config.toml
n_layer = 15
d_model = 160
n_head = 4
n_kv_head = 4
head_dim = 64
d_mlp = 640
vocab_size = 2048
activation = "relu"
norm = "layernorm"
norm_place = "pre"
norm_eps = 1e-05
positions = "learned"
qk_norm = false
attn_scale = 0.125
bias = "all"
tie_embeddings = false
parallel_block = true
init = "normal"
init_std_qkv = 0.0278
init_std_o = 0.00507
init_std_up = 0.0278
init_std_down = 0.00507
init_out_by_depth = true
optimizer = "adam_variant"
lr = 0.00107
beta1 = 0.9
beta2 = 0.99
weight_decay = 0.12
lr_head = 0.0102
grad_clip = 0.5
warmup_steps = 234
schedule = "cos"
final_lr_fraction = 0.1
batch_tokens = [16384, 32768, 65536]
seq_len = 256
doc_mask = true
train_tokens = 350100000
steps = 9568
dataset = "wikipedia_en"
MLP neurons of a small language model. Each row is named by its layer, matrix (up: input weights) and neuron, and shows model dimensions 32-127. Each number is 128 + 32 x the weight over its row's rms, rounded and kept within 0 to 255. Numbers have three digits each.
After each neuron's rows, "fires on" lists the tokens most often at its 100 highest values on Wikipedia text that the model never trained on. A number after a token or word is its count.

L7.up316:092073171110147131133142105062118161124079205149106180163144174162154103140125069109115119090055138174146133162201152157156115132164076102173133129155048127143171123119189128133160115149029127129118111119109120134102156134128091123146153106149103199128130135079102115200088140115123134144
fires on: " The" 61, " \"The" 15, "The" 10, " the" 6

L8.up466:116080148161172103133120109071177108177164114117138120191117138103139137107133120132125102108150168120109141119109192146147073106174132107131123097160119130167119060127152056179192166137136079160122154117082039122097130138090073118161137095101116088169166119148128134135088175117122130133
fires on: " c" 11, "y" 10, "ad" 10, " th" 9, " a" 9, "est" 7

L2.up542:153143107138159102149110121113128183135070112180105184155155117177188136063114156110133134112122133185094141120130099154136127139108147071181088119115096166080120124101151133166067143157103123110127152120144166100056146160139137161087126093116150131112109134111109123164177162163128171128
fires on: "===" 41, "G" 15, "====" 8, " for" 8, " ===" 7, "US" 4

L12.up524:097131180186107135098121096098065132106142162124084170112159160152131142138101101167110174103109172164119165089122151167109161091118153147092176156034114103152190076104122100087180123130188133133128152146095116111190111062109140162106179140103121212101123058124162134094070149120103158091
fires on: "a" 30, "i" 11, " " 10, "od" 8, "ad" 6, "al" 6

L12.up225:140133106083137062114166127138122130149105143108104171152156142147148186085096117081187146120095128188119083160156111164078177158107148156134099128069170157118186104140171137126170146114055131124088143134153119110122128153114142138122126109160080124046159140110134130175079097089109079143
fires on: " V" 21, "K" 13, "V" 11, " K" 10, " R" 7, "os" 7

L11.up277:146146108170150096136175123060176079116090112145072136171123126124106180112138132147148132097079074198100083137094138153082126108163116121129164089061164157127176109183136165174170133183139124126155146159169105089141145055167150123132181226130110136120076150109167124163098123165123115132
fires on: " G" 61, " g" 23, " And" 6

L8.up236:101166173141140087189144146095083077106132150119108157132138095128167184125172149106097090135135081104125083145140140149131129050099101122173083196109045130082170092123148101159151146149122056105101139117128058129087110151137125130110081111169112104147115098082185159127153134102102144160
fires on: "th" 22, "-" 20, " c" 12, "st" 11, "ast" 7, " deb" 5

L7.up12:094101145084141089139122136090149090143120164108122138146101123223143145142132155114084142188081084158111119059136142167082149150147099183130133151078108097135187094075131126143146089123118138106128146115118147191149124146095100122101094088128049125132083137063134128117112150084090194090
fires on: "e" 23, "i" 13, "h" 10, "le" 8, "ate" 8, "an" 6

L4.up126:120113096154186077149120101092159150067116161124114096172120131118136135099120082134134120087085109122188153167083155165079092081154094117099130085103092178124127090144126143133186160133117128125114080154134101120099120144129120120174152180139166235122144082102109076195100145050149077103
fires on: " G" 42, " g" 30, "ou" 20, "G" 8

L9.up106:150146121184137097127125125152170102080077165165100144102156088120153122080121198113088120120153163152102090177107099154083055142173181076090118165128131080134092091167109144169147117169125153124141125141114068138154137090080110148146140157121174153097099155081155133100141182158101113132
fires on: " |" 20, "il" 14, "," 8, "l" 8, " and" 8, "0" 6

L2.up296:140178149136172136128106109118165094155129108067104076130138151103112166115124157128140204156205073167139143134177197154141137071112102168107133139137123100169162134169139096128166186120144128050189159117075134111123162115092170092117186191104098107162048155119095147159069114119094081161
fires on: " th" 23, " ac" 17, "h" 9, " to" 7, " s" 6

L8.up336:180114168119117130144139116177148089103094159128121114130197100154158042096098175133148135139121114163141087110117088142083139138111169129175106190140095128109157121147130155123110142111149095114135115090069103125113101088133093153137119101096121125089135132153125131185094112143117137085
fires on: " |" 75, "–" 8, "-" 5

L9.up416:128145145126102145109139090132117109208077147142096185122100135132172170107128149182113140126138183134075097199078116158107150122180115093143068114033069102049228106150138146133152130151126108079116117147180090122117118132164122127155141092078123138120135149105100144181087122093148124141
fires on: " /" 25, " (" 25, " |" 12, " is" 6, "\n" 5, ")," 5

L9.up188:087065145137106133169135131080103062108060136100132209124169130125101141094153142155138180152100135184103131202099158169099173155100127123172147098125112151158181143140112138164122086098098140100079134105122156104157110127180084144132180085101095103109070117125122101181182141082106144096
fires on: ")" 19, " (" 12, ":" 12, "D" 8, "S" 6, " c" 4

L11.up462:152155120191084062136152089106147169139113073102118171122084118159121206113121114140127136130174121121145094169114165148120172148163039099119138140172169077099148114171118159081175111165139168109100113162157127083131152102049126123110108137171102136086063097109155089099078151081176109113
fires on: "ad" 14, "d" 11, "id" 11, "b" 9, " St" 7, "v" 6

L5.up513:067075121130187115150158127093076096131158123080121165163075175098108130148145142115120116136164132117103153147159247151158138122135072155156110112142151150091196101141145109067112127112168118078118159168161116151075100121070066133119110115171096091128099137068162083066105158104118118179
fires on: "2" 18, " (born" 10, "7" 8, "A" 6, "1" 5, "0" 5

L5.up307:120135070166142120124167117153171097112142067100082122197160127072128133158100138136125099119111131092105144145179119149141145082162160139163114121176107103155121129185103126153101137151110186113123140194117026101148183134140126106112157159192084151077125090198104046139092134123136083138
fires on: "ly" 16, " J" 13, "r" 10, "rit" 8, "op" 6

L11.up552:111101175144130126144134108136153127064117155115115132137124163115153081160068144110072124096188142116157184149133173158119136113091110106141167133120152097202206146130126156183112136099169124134104142138113066087144081096142088168103146073180108128135124127139076088122104117160100133115
fires on: "un" 14, "im" 13, "er" 13, "od" 10, "e" 6, "ri" 5

L12.up364:104122125114072135130156112136111094122124171099106099126157131116079162050153073118084101113171131150120107118155148139135149130088142112123087120182108138136135081104181139158079075184105122142141192171077096123136136086093177199109105161142110108148132183201178108156117174140114112122
fires on: " pro" 31, "ough" 12, "hen" 9, "if" 6, "ra" 6, " un" 6

L5.up36:110187099138157152131149121107156100174108078173142151134127190149187131124117161096119150128103127129124172155133148158186177098075173137139109131151135114134108120175201114097167119156093194136093100077141122181133152115113113154149155114119097077097105176148146103173121099166030067114
fires on: "op" 21, "ut" 17, "otes" 13, "us" 9, "os" 7

L9.up124:151094137160126157119121061144153110100121150051123087126090168098120139094119116145134099108119179153101165111191141160076134109165144165131077177114129063126158124134131122130101064148188130097186088134107140174124119084095117152118157153185076130155113101098041136109157133149090127133
fires on: "b" 42, "ra" 8, "u" 6, "r" 4, "w" 4, "ing" 4

L12.up381:097121132173093144093138106144121129096082146105131128117107120120112113140078120194141094127126189124087117188153118153156147108123142137169146084160155165109104083115150115149077135186129147171130160166108144122139122090078125128094131109138065074117155129117152139132069183185152126165
fires on: "ough" 16, "if" 11, "ing" 8, "Y" 5, " ref" 5, "f" 5

L7.up588:175098095133071154147100125122101162119126105131066097088157135142112144056108163091098105174166108179157133131157112146141123131164164083173052136177127076140156120185152069131140117189170196141131130148151091115168207105114120185114134120108135102177152099117150167133116146125067130145
fires on: " in" 14, " the" 10, "%" 10, " a" 9, " m" 8, " over" 5

L4.up347:143177129168129175125131129131121044145124111121092149146149112106168118154081148119131127092152100179087059121189137146096151120116166111115051105105113117131141112156118098150184116189085134087117109112111114160161124161127101186112126118138134094130118106135128013146166100068123136109
fires on: "\n" 100

L11.up140:113082187098103144186117108114093135110121149101098155126129107062169097145130201162108127077061130110146127189190146168089121091112151120141086202099097136107159100152126078145146152114182101137090127135107121158102136099071101191100104123115107135200158113123138185109115127128053106085
fires on: "-" 26, "st" 19, "t" 15, "ent" 12

L9.up308:128095085182104058159105106107113138118119071075075177176094074117165139097139161110117137070148094125120120145126125157116135107150123059168095107143115139113132129152134114159098088076122147156128172125127053068142163151134160159148097121156069187117129109087143068106119141147114148125
fires on: "===" 25, "l" 19, "il" 10, "ill" 9

L12.up279:126131072199052153179161161068120101118110147202078165138120165107125089105077117123093148131123108071085100144156131158151123097129130118153099133100111073176124106167109117141174069146118130057081133101149082148062083118149093161128107129144171123163110090133101120160126149174089145148
fires on: " att" 26, "t" 18, "ant" 10, "l" 9, "el" 7

L12.up411:132079113144130122186146155161102124127098107147140173209174143091096176148101147164103162121111123176174117141119142153149086090161146112125147129099142166151241147107118106116169147156117109075066121129102148190104119125099101123105126122115080140118181116133165106169078085104108155101
fires on: "r" 42, "an" 20, "h" 6, "le" 5, "m" 5

L12.up3:078140177118121110164114081103098153089123148169119165180101148111118087144122159122091095088148109119135150159122156134130121157145076089139130134159165093116131096172110136092175133119184132115115070147127085123110150102146070111134167165118149132158134092125111133113105118113090166110
fires on: "od" 22, "f" 13, "\"" 9, "er" 9, " School" 9

L12.up387:167110108134158188126126109162090146137108098151068140141139191122102208107094123131093158090156135149164107119146174156136141115153119107152142044125149111095157117146145107072197174165132115131107154172061122142094129125105153136117188120105108153095135046123173098132134153160179115178
fires on: "if" 15, "ing" 13, "id" 11, "ous" 11, "ak" 5

L8.up366:135151173129171105094138072162131093166127097109148186140104086069120174137113129076122150126140111117161119093164135177100109139116033125111104158092129137131170135148100151105198130153142148091116119125087132109130120164116115130153089146215073122086110163075121110149107119105142139099
fires on: "k" 18, "g" 15, " K" 14, "w" 11, "G" 8

L11.up127:116096183097087163113125099129120125095124182114120104162121145177086072126113132136080154114130107138123146136136129138088160122149144145137158121069098093126187044100156137124148105222166141034162190136110124162126123093129113157124120099156135150123136114141115162150090172108120183090
fires on: "e" 31, "a" 16, "ic" 12, "i" 11, "o" 5, "ro" 4

L7.up133:087101134113156125159170081123132078130065190075117120151109141151102085127125121106042137064112131107182137152158137139049135122157144083180139111117147089113149086161134137129150160150072124125164119118070151129149153086105111144199159101105149101105166111108145096142125138072156081127
fires on: "ed" 38, "ing" 32, "ased" 4, "ated" 4

L11.up73:107144162146141120161185096122109141151063125144083118123142081143174154110133191146113120073140096133097123164140110145101137088199104058141107121132062123185147143159098186167161122132161081131138122116150132160112129064098113086162114118062113102101119156123165116126076066153066139183
fires on: ")," 20, " New" 14, " an" 13, " South" 6, " 196" 4

L2.up235:148082176102149118114107089070129111111123111123049095132145202178191109108098109163128096170144160158130122116094137169166121109122107153184133133110108096175126117173173139093132131108091164095167049138160113145142121175139045123104115093162136117117096128086176128126124109170162087174
fires on: " (" 69, "(" 19, " (A" 4

L8.up500:171169144200157124138121160112121192166160109097095114134069097121115204130094177115138224087088131113163131135180105145077137094198091073132110087151164091142114140188144121165124093130175144138148149152135073115126157119130189147140148180130114083102116115093131067134075048115083127103
fires on: "\n" 19, "v" 16, "===" 9, "ug" 7, "il" 7, "qu" 5

L2.up90:102093136152166096121151124176140131141098182118128166163073105174131104143162104106093109160076124120176103149147110141108126126174148059147133061129130168114215082109126174201133134167151065108126074199124129152146206135125110163089121119163117132128135153099127137134049129133168144112
fires on: " the" 24, " The" 22, " and" 16, "ing," 8, " of" 8, "'s" 5

L8.up140:199140212178142149152141093148128123175092082104106088073169126123126200079133124074129149125152101172109094117129149172070122119121127138078126099148159154102147135120124103119149139153126142050135144164151094178133121100096171114147134148107165136203056175168158150126072230141118125138
fires on: "eb" 17, " b" 16, "em" 10, "ound" 9, "b" 8, "/" 7

L11.up228:138092139103072100126142058109123108142118163130131103157138120075126174110115108088153119124164085126168085165160087156103068153095114056183151139129118127130138098120145126102154095159134143069141126145105128133186126137157175111119100124219142121148163166151115113157130166100094150111
fires on: " h" 20, "\\" 17, " H" 13, "H" 11, "h" 9, " c" 7

L8.up272:129130126149178102131121141116127112082137090115111168150113136119144167125114166131115108137132074214084060202120163173084071154104109148125193099141140177163186115121128136186122162160125107137129105164111093105093163094144101186138166191064133198149115115109124044126154180048141102089
fires on: " G" 50, " ed" 5, "ourn" 5, "em" 5, " g" 5

L4.up135:126118151159122148117099168079118131219097112112107136161147148116138158149026145080122195115127105150112056136138131160109167128119099131134153140139077117149099167159160113169153125112044142128112128092182085060127136135167056158126102118149085098108093167140109115112106195167082153131
fires on: " known" 24, "\n" 24, " by" 9, " to" 9, "pl" 5

L11.up613:130121110150132150188123117106134080104152168153071102102126139107131147103109089110121132082114108149097122202161220159177180130108126076144110135128098121169093077131158096112141151130108172079113112127076139136075106124150114143102170126156104140117105096118075132133155138116115107093
fires on: "p" 23, "t" 12, "el" 11, "es" 10, " T" 7, "s" 5

L7.up410:166138190096121072132144100092165140149133134100109112104119136106187126056130161113125164132136098117124143121116130173076091163142152120183116095126048152140166118154131141085091142143135070145151155082086152152150181125088133135143148164125123118111092089095169093159099088112086171184
fires on: "A" 22, "K" 17, "-1" 15, "-" 12

L11.up527:113180066162084088157149139133160136153116132067115122134070126155121144112121088072117152048090134157087121113190126150132167157162025076136123186145138136086128109151127108111100155126185130112104101127140094078146171143063135165170103192161097103124132188146121043089131145085183147065
fires on: "c" 18, "e" 13, " ad" 10, "cl" 9, "se" 7

L7.up615:126101171133077089133138115139140147111100108128086178098065143177178118136159094061142171102200130167115145157154121154133066082140080066182112117119132148108134116179140111121090107166140168127060089129120135132068159133094119210076148152136116150140161093107140161150127123125114130105
fires on: "\n" 36, " career" 13, " life" 9, "areer" 7, "istory" 7, "ation" 6

L11.up440:114125099163131136111101158139148169105128080144073169150168151106148123091127122148139175136148142184122097114150104191065131124140161176161159169197103118114088094121146129093151094098140095116088084136065097113111149148165171177078110131153084100159134112129164117115145177149104142121
fires on: " l" 20, " p" 15, " P" 10, "gr" 7, "l" 6, " R" 6

L8.up428:122141181167154099153152135188112077114091173115093132113185082092099179117090109099085141148096149181087111148149112138100190205151174165169147160098109160123197144100156156160171115130110155102149152159099070156111095085132147116084126102105077108128110141093137143153118167099079154108
fires on: ")" 32, ":" 23, " of" 11, " present" 5, "old" 5

L11.up589:129140103117108111164141097107144125127108077086125084157087156139196196129128116179096168137093117128101072144133201154094181068122126116131120179057041108039134147122204151128092078145139131150109153122150113117141147134150127142090063148175131161126155122108159140147128156087114145069
fires on: "n" 22, "ce" 11, "ate" 9, "ent" 8, "c" 8, "ec" 7

L2.up442:120091127109141102155109087090170159098099148181078139146114102155224149089079159137147131155126166199150098150106104159153077126158157120196158151102064143158147140149185129158117130132089145053121121179100101104156193138153129121115096112132102157088110185106142145137149143119148115131
fires on: "," 51, " (" 40

L8.up584:111131125166140135104093101100139084173066096099149146148155133142117180124072091093101150150136160167092111130152118162096162157097149197134081169094061165127144119115167117116167115115121114108167145185161171135165145121101081184107110138120074143154083109141153140208158136157163143106
fires on: "he" 25, "h" 20, "sh" 14, "b" 11, " |" 9, "ried" 8

L5.up390:155149144171063149201136062110146104183079152078100138152069165116129067143134127138055132108089118154141145124165136142082077092124126085202083054106107124113127178185185079144120141146121119144121127105103094143128144091090122167171197125107107092161119118108121117102118161112096090117
fires on: "own" 15, "ross" 12, "ing" 11, "ue" 10, "ike" 8, "ong" 8

L5.up415:166140076185091144120109098163106068120085119118118090140181150119092082124024130106123141121133124119150152143187148147133096152207118137172138159142187101152126216189124196177115102093117122076152123099158135187097156093117152147137104144126119093109121200086113128117113159156092136103
fires on: " or" 20, "r" 19, "im" 10, " Jan" 8, "ir" 8, " El" 8

L4.up458:133113165137122114146103131113123174137131124084130187144124110057137128112147113124134120064172139146112152122100146168197128071171116118174076099151105167171098136131136110163061060166182150098108165108178112091104105124108172207109121115112064124142109107105123109126145154147117136063
fires on: " ==" 19, "areer" 10, "istory" 10, "E" 8, " C" 7

L4.up359:176138131104105112139098123094133093182123190090111172116109096180142199095057203140090162114112132184165142113085098157133176150133130109126125115084153106182124132086160183180131147148102141076115142108082128100110148136150108167093065162051089113144124170150119125145120163137127188111
fires on: " ele" 17, " se" 10, " at" 10, " part" 8, " as" 7, " bas" 6

L5.up445:114132109114123161112146115109128126178068129175116171118115186119168103088110168110090162117082197128157154147133119153096129152161125129168061127126130140120143148207199143118092134150115118144058143052138160108158157117171111139127136157126152148069080112092108090137166128144093108043
fires on: "us" 31, "act" 13, "ook" 12, "r" 11, "ut" 6

L5.up619:100100178109148122181142104087136151121118153156108109102175167177174087094105053101141110179101147175163067140179122141084162084121148143198053175113149142105176118185105124110127118075176124072121104136111072118164117074119126167152140135105100164120109086156099155143114092101125082119
fires on: "[" 17, " un" 15, "/" 13, "-" 10, "–" 9

L2.up143:157094185098092085157129112076119120129105124183128150093162169143120144113097065051134106126114132206105149152166143151114125123164135122142109130112086109166184102128178124121166145154065075089143132179078118181110075089121129162137151069143133150124139083170145131093139167152079123111
fires on: "The" 30, " The" 26, "M" 12, " \"" 8, " (" 5, " M" 5

L7.up58:169136110133082139114124105120140119093165103115097160142167181126178102094084150141165157100104085113170157117143121159103063161094172174151155124124124102157127154145138101105172158094127150101109110133133045132199158180167052127150167118204070125162131067124110122123139203119077149111
fires on: " H" 14, "S" 13, "h" 9, " s" 8, "D" 7, "s" 6

L8.up509:153070174089137113128195103149162063062085138138107153083150169167137102132141117148118128093088136113158113138157088153059145177150161107179137169104122121183201098142116127125134105125152102136128087077076126147150131133064080140093180116120167137175181092089126139198086094185094153123
fires on: "-" 50, " =" 10, "ac" 5

L11.up525:142103162157082091143112078152116163144102062101095147148109080119177176129091157122076106112115154111105080139139172167116130042179087131144183139151142088088114102137151145140152138083130128089104130175182106106089109162111106101101060067167113143121121081100174096148087117117134100140
fires on: "id" 29, "ad" 11, "ide" 6, "p" 5, "ur" 5, "ens" 5

L9.up464:123171129149086098116126132142171165101099108106124171127129148108122161048100132143112130142102154120133096132147116176114142150134092193111125087114163179131148176147122165114169081145119177085141170137107128056129125130105125120121046170149116081137058108119182083181067130116125157172
fires on: " K" 53, " k" 16, "k" 12, "j" 7

L7.up329:110154097089156133108110102120114058128139144119115156163141207151174145092079146154107163117090154165111163145170152166120178176117168058137149120097104174158129093151168111076096162120150095133085148172142116134175192176160139128110112071138053072073113054054087127175136124122078122087
fires on: ":" 31, " of" 31, " in" 26, "ation:" 4, " was" 4

L5.up83:107065139156136163144183149110088116123069129080086117093109213153155123095131042123119151090128115089058085148099148156166130117181182042163151127101163117126119101145173104157105133162153144109100089114061065154155185140141114118133193071162171078107174092127130139178110134098113133139
fires on: " c" 54, "-" 29, " C" 5, " count" 4, " •" 4

L11.up474:157130073144124153183151130121158142126132171094093075059174168153138151071123120119121140149117094144127159140168124157117152146140164080122097130142109035132148087099096148123148147130148151114152154138111124129100153108103150168107122167094139061170126125141203113116167118135107105138
fires on: " the" 13, " /" 13, "u" 10, " a" 7, "i" 5, "}" 5

L11.up611:131115106132143139155186137118198159056145168107118090125109139092088086088130195091116146143138105095118131143148160158089121136136113145138170164175086134092102116099127132127208128202157182126095167120154098147195130149113166148107167136164056104117126100074129126097121119103116129104
fires on: "n" 34, "g" 34, "m" 7, "l" 5, "c" 5, "ar" 4

L5.up456:115127123101131155102094084125056056209084089127149162140174145160159142179125110047108188089087137185122162140113121171085175115112121147143176141122116203141159111121159159192151149135108172162159165166148162103142146126114159129156132082091081149130177104073082092120133146130077126103
fires on: ":" 81, " of" 4

L4.up615:077092166131134132147147134107105137097138120130099119152120141091120128128125092052111174070189159093076114079111164150158111060147120110136089101127178140154138128208151129119106058213167108096106155113123123127126098171070070163139113141115098145127110069095140139149148135132137096113
fires on: " career" 17, "ation" 11, "istory" 11, " life" 10, "areer" 10, "ion" 6

L8.up381:172134167127123065078109103128126123137135174120107184113142078102129160111144119087147143149149120166119100160147136155088076078130144134126093102129126146100154143172155096129113219189130171094118093182084098197172089104081149182144107104064081097170164149221141123188118172092134161121
fires on: "ow" 19, "act" 10, "un" 10, "ight" 9, "ound" 8

L12.up616:127115065182102128108138108161084093163093107087094152166127131123117149138067155151118171135105076167151121179106184166113098095202182092167149143137144098131129168138177173143117132114087124186150133138127102159152150080111071114111108147126169133103135216096142130117138145123056095126
fires on: "r" 32, "ol" 15, "ir" 10, " Ar" 5, "ary" 4

L7.up315:147103129138171147162166091172116111069112164160118120133148145137125126121114115145107143115110172153177125133155133151088154117142160177151167158079158077149193166137152139071149139120120084066160086073113063126187143135154095123111072115132090115103091106101107105210120132134177131094
fires on: " of" 36, "–" 21, " &" 16, " and" 15, "/" 4

L2.up262:153062132162155083167124128120100138098056202129079171151085154165195118141140137136103124170111119119124101122142130158121127067184139099193142115123100170123212131172174106160129128220059098165131133199057114151141113145147122145135116095124154164132137144114119123153110103143176102114
fires on: " The" 63, " as" 15, "The" 14

L5.up317:139140074190124131130096116128080127125086085158140169185166106090118133110110125118114111192171109147093093140179145147175074124140171132140178162142117142108092101134166116171133123160126198139127149170148075107115147104111103147110183184156087164095103154113093113081093189097149114147
fires on: "r" 20, "ly" 12, "n" 10, " and" 7, "ing" 7, "os" 4

L11.up514:101141147186108130135122104109164149086116117139136087096167116130145148108123156074109142137172143146083134136174189153091071136144126068133123116133099156108089113124106113145152148153184135153132147131124138116107224105169135117122109090132130161082114143064169191086151166117149130126
fires on: "f" 25, "n" 21, "g" 9, "il" 7, "l" 5, "ath" 5

L2.up1:140107140116122111139085122069089151140125142119146127153100122174140130141103153139129155114154127126157145182138128161132132151162105107174136116111157100166146174112170096099174184148135175127125101120122091103129184109130028183066076194074124070148115228083115069142154139150121161107
fires on: " ra" 36, " w" 13, " se" 11, " prov" 8, " part" 6, " dist" 5

L11.up193:132136120123125113155115137140118105110084100109151110150163118156147180107105187152147170096113138151101114093154112148118157079164154139112075177116123172135195150109185074123127110097154093097162143141084121169145094114084149182134082125163050121131178111131122063196192155184101203086
fires on: "h" 29, "ol" 13, " of" 10, "ed" 7, "r" 7

L8.up323:168142161087143138097117090139136108107058146136150132113190119172123087076080100119150163140125116134142124138161111160062157120115097187152140198089136114118226174108179141129075130113121092091137112086092163189164095087151138108097114133086122156125103122162083141181135149120104167132
fires on: "–" 35, "-" 33, "/" 7

L5.up417:166117096156071133139145082152128179185097102063097128146097113092128117165152141117050130104103114164115159154120153145123122110186115055154108106114129114080139139219158126079147121158119116161116135139133121106124207150078127121165165208139149136084100091107091091130136087144121145109
fires on: "ross" 21, "own" 11, "ike" 10, "ide" 8, "ow" 8, "ower" 6

L4.up185:083108118156125174146136112088152138084150149124115071130126127160120091048124061160127143101088050156117100182137183145053138128089092147165125106129148139175072124112152157095093069110080135130068095139097145128146156111147164169071145119149128194133109089140158146157074114121146158113
fires on: " mod" 12, " soc" 11, " int" 11, " met" 7, " bus" 6, " used" 6

L2.up548:146054133116184082129081137126137153085082115169085200158161152161195187096124114087127174145104168142116134159149129156123115143136137050172097113110077143100112163131159124157113150167075168128133104183071146133152177125149092088145093118130158098168092138166110119125125163124151166167
fires on: " the" 21, "ep" 13, " co" 13, " New" 8, "ild" 7, " The" 7

L5.up295:084128099114145179100138109124116071107153131108105090187115140160138136101054034101150165117078080114069072143117130167150113074122162108139112148155128078151100121162201145167115122094148183150074094116134063125111172142114159151097128124146125070155143141164131083118062177108115154115
fires on: "-" 38, " •" 24, " Ch" 9, " I" 4

L12.up184:147150123108159101175129110083122102147127111115123111124182151151111162095124165126090182097175110102110154129124183153115119083103094138150108147118086109084071132100133093155144097140097178113022148098140100177157139148125042177111116138188087123134149113093123170103124142124075118076
fires on: "n" 22, "c" 19, " rec" 16, "cc" 6, "in" 5, "at" 5

L9.up30:152095193144167103135137125116112135122000096120145188095159095127133122104062112113123200110122109129125078185168134170124162185168120054129180139138140112109141110088162170143137128152102131094102096067138074107100106162124112135109147112132155106124081091146135110190079137097142125104
fires on: " /" 21, "-" 15, "\n" 12, " or" 8, " U" 7, "it" 5

L12.up619:144057114153095139123084091091167091119124131104114118151122137123183147069125197137138125119110159146139161156201126159149153132123111126194071184107119041145153130131168116073080092072099141148102183125127142159113080116136074090133094119168126156147141112076149191161152141136070131062
fires on: "al" 10, "l" 10, "ur" 10, "u" 8, "ul" 6, "ra" 6

L2.up194:116128101214113133131164119157157126132114109071113083136155126066131150140154111155114133131198105118141102178164100170107152135109146171131143100131109128162162126120184098136145177145112169084188134140082128146147232120137171120108173171139099163126108102136132084160051136134137087133
fires on: " |" 48, " s" 10, " to" 6, " had" 5

L11.up187:114113170147126163124141138119162137136104107122122130126145122094174151072035101131151191125095120129051056129172116166108165121143080102117098113115146132092136134093126115171216146142100149115079127109142066098150121090195092208096120148096130158100128109128132100148133149154140149133
fires on: " L" 53, "\n" 37

L11.up549:134194117089105090115127105109127120157081098051119184141143165186118138089100082126150129088155105118099116132131121169091114092167098123109120134077122133104131181160092165122166155187081082110139165135131157137107140119126107110107132124125131064085168153077179098171038161145105122133
fires on: "u" 39, " B" 15, "K" 10, " K" 8, " R" 7

L5.up535:139121118161143103137113123078088111149119101138113180103181127166173210110122186115124174112145143116140134136076122154148113168143109114195071116080079118104150124093102164080117143140073173100126126115215133108174148174124104144106102088171093082148112090120100117122100125113168170118
fires on: "\n" 24, " is" 11, "ight" 10, "om" 10, "ian" 8

L2.up588:151135143139135112170120059139159095125138153109112117126154171103133159150130130091061122149081113159118138121167117175084160143141100137173120138075091143154182120165156094175135155142082132153090162152166110107127100080083153154069096151136116144130158142127144131103088121180129158086
fires on: " |" 19, " The" 11, "." 11, " of" 10, " in" 8, " at" 5

L8.up299:105117126146136119161129117080109083116136119125143133116149119163103093082135198099128206140066122141132157163157137166064218138104158099179122147097150126183152116171141139137095133100145147169135158128164169108160138193126133157072172130090101082090106104101121120149138097125084108075
fires on: ":" 20, "-" 12, " War" 12, " (" 8, " Em" 5, " Sen" 4

L9.up109:121157136150101105126090123086092085186146094140092173122148142146128117118144198096118234129125071130148152130134138162036071058165150101169082114123105177141164182166101139079076161156112152156108149108124102150151137120148128187124108091103166079135122106094149143132123155144153165133
fires on: "A" 17, "T" 14, "K" 10, "D" 7, " US" 7, "land" 5

L11.up280:106187083159111115114090096175084089141121120085133147061169097166124122119151213173134133114156137092117090123124132175101143158082059157147163133127121130111104118069154102151138112164096151117114129130155135199109063073103107167149092102184121146111152118108162198134122193088142066126
fires on: "e" 16, "c" 16, "in" 15, "w" 9, "les" 7, " Time" 6

L5.up298:167111089077091183136116124120131129162117087095086136134136144177158121143105148113121152079125101116104134172184109154046111093152149167190140130116109118113082109129168124083144125151128187092111225119163075150193160138115078167128159106170088082143148145117129132116073131125049127137
fires on: "T" 23, "S" 15, ".5" 11, "D" 6, "." 6, "ity" 6

L12.up469:091130090173063110172164132161081164093116107100109105095101109099134127099083077101108111070113137125095110173197159167168104063132104107120106158144159082155124094161132167154155147172116220103132156119120082117097136035174122116099126130105089168171141135107134124106124152102067208143
fires on: " Al" 53, "l" 30, "t" 9, "al" 5

L7.up50:173181138119107147162120090138160127142064165112098123128180116109213099099095135136092159162115072146078108186080121166131136124139162099185176125159098123136143162130089153092098117149143084085114191166098058131160152098141102175115130112119092148084120139105120161088177131158090149090
fires on: " |" 56, ";" 9, " 0" 6, " 0;" 4, " " 4

L12.up15:113107131130108127146097156121108084103056154120127145143102138152155133203155137145101162120105143145088152206097174135123076087077070141122051102121104123141101094152198088094184117148123162182096105150096123137120115111117171142146151094154088140116175125145121067137109074153116111075
fires on: "ic" 15, "ent" 14, "ed" 11, "ac" 7, "ost" 6, "ied" 6

L8.up225:153113143149150138140137084050147090172114123119089108112083150086106143048080073123113131123109116144111117180139130158090134133133131094179064095146147130142133113127100136073180141144103153135101131124100125158178162175101183145078206130171102122107170138139135122176128152112145146043
fires on: " under" 16, " before" 9, " there" 8, "\\" 7, " g" 6, " c" 6

L9.up151:137137153188104078140135091164158114124077162064135114105166084092147159118089077085113130159144148125177095125143148165086158118100065161114103149154199107099187152146184152100148147111117127074118099109101130187110117139105144129135046128171126161121097154145135127170116159143087129093
fires on: "w" 22, "{" 22, "b" 14, "un" 8, "/" 4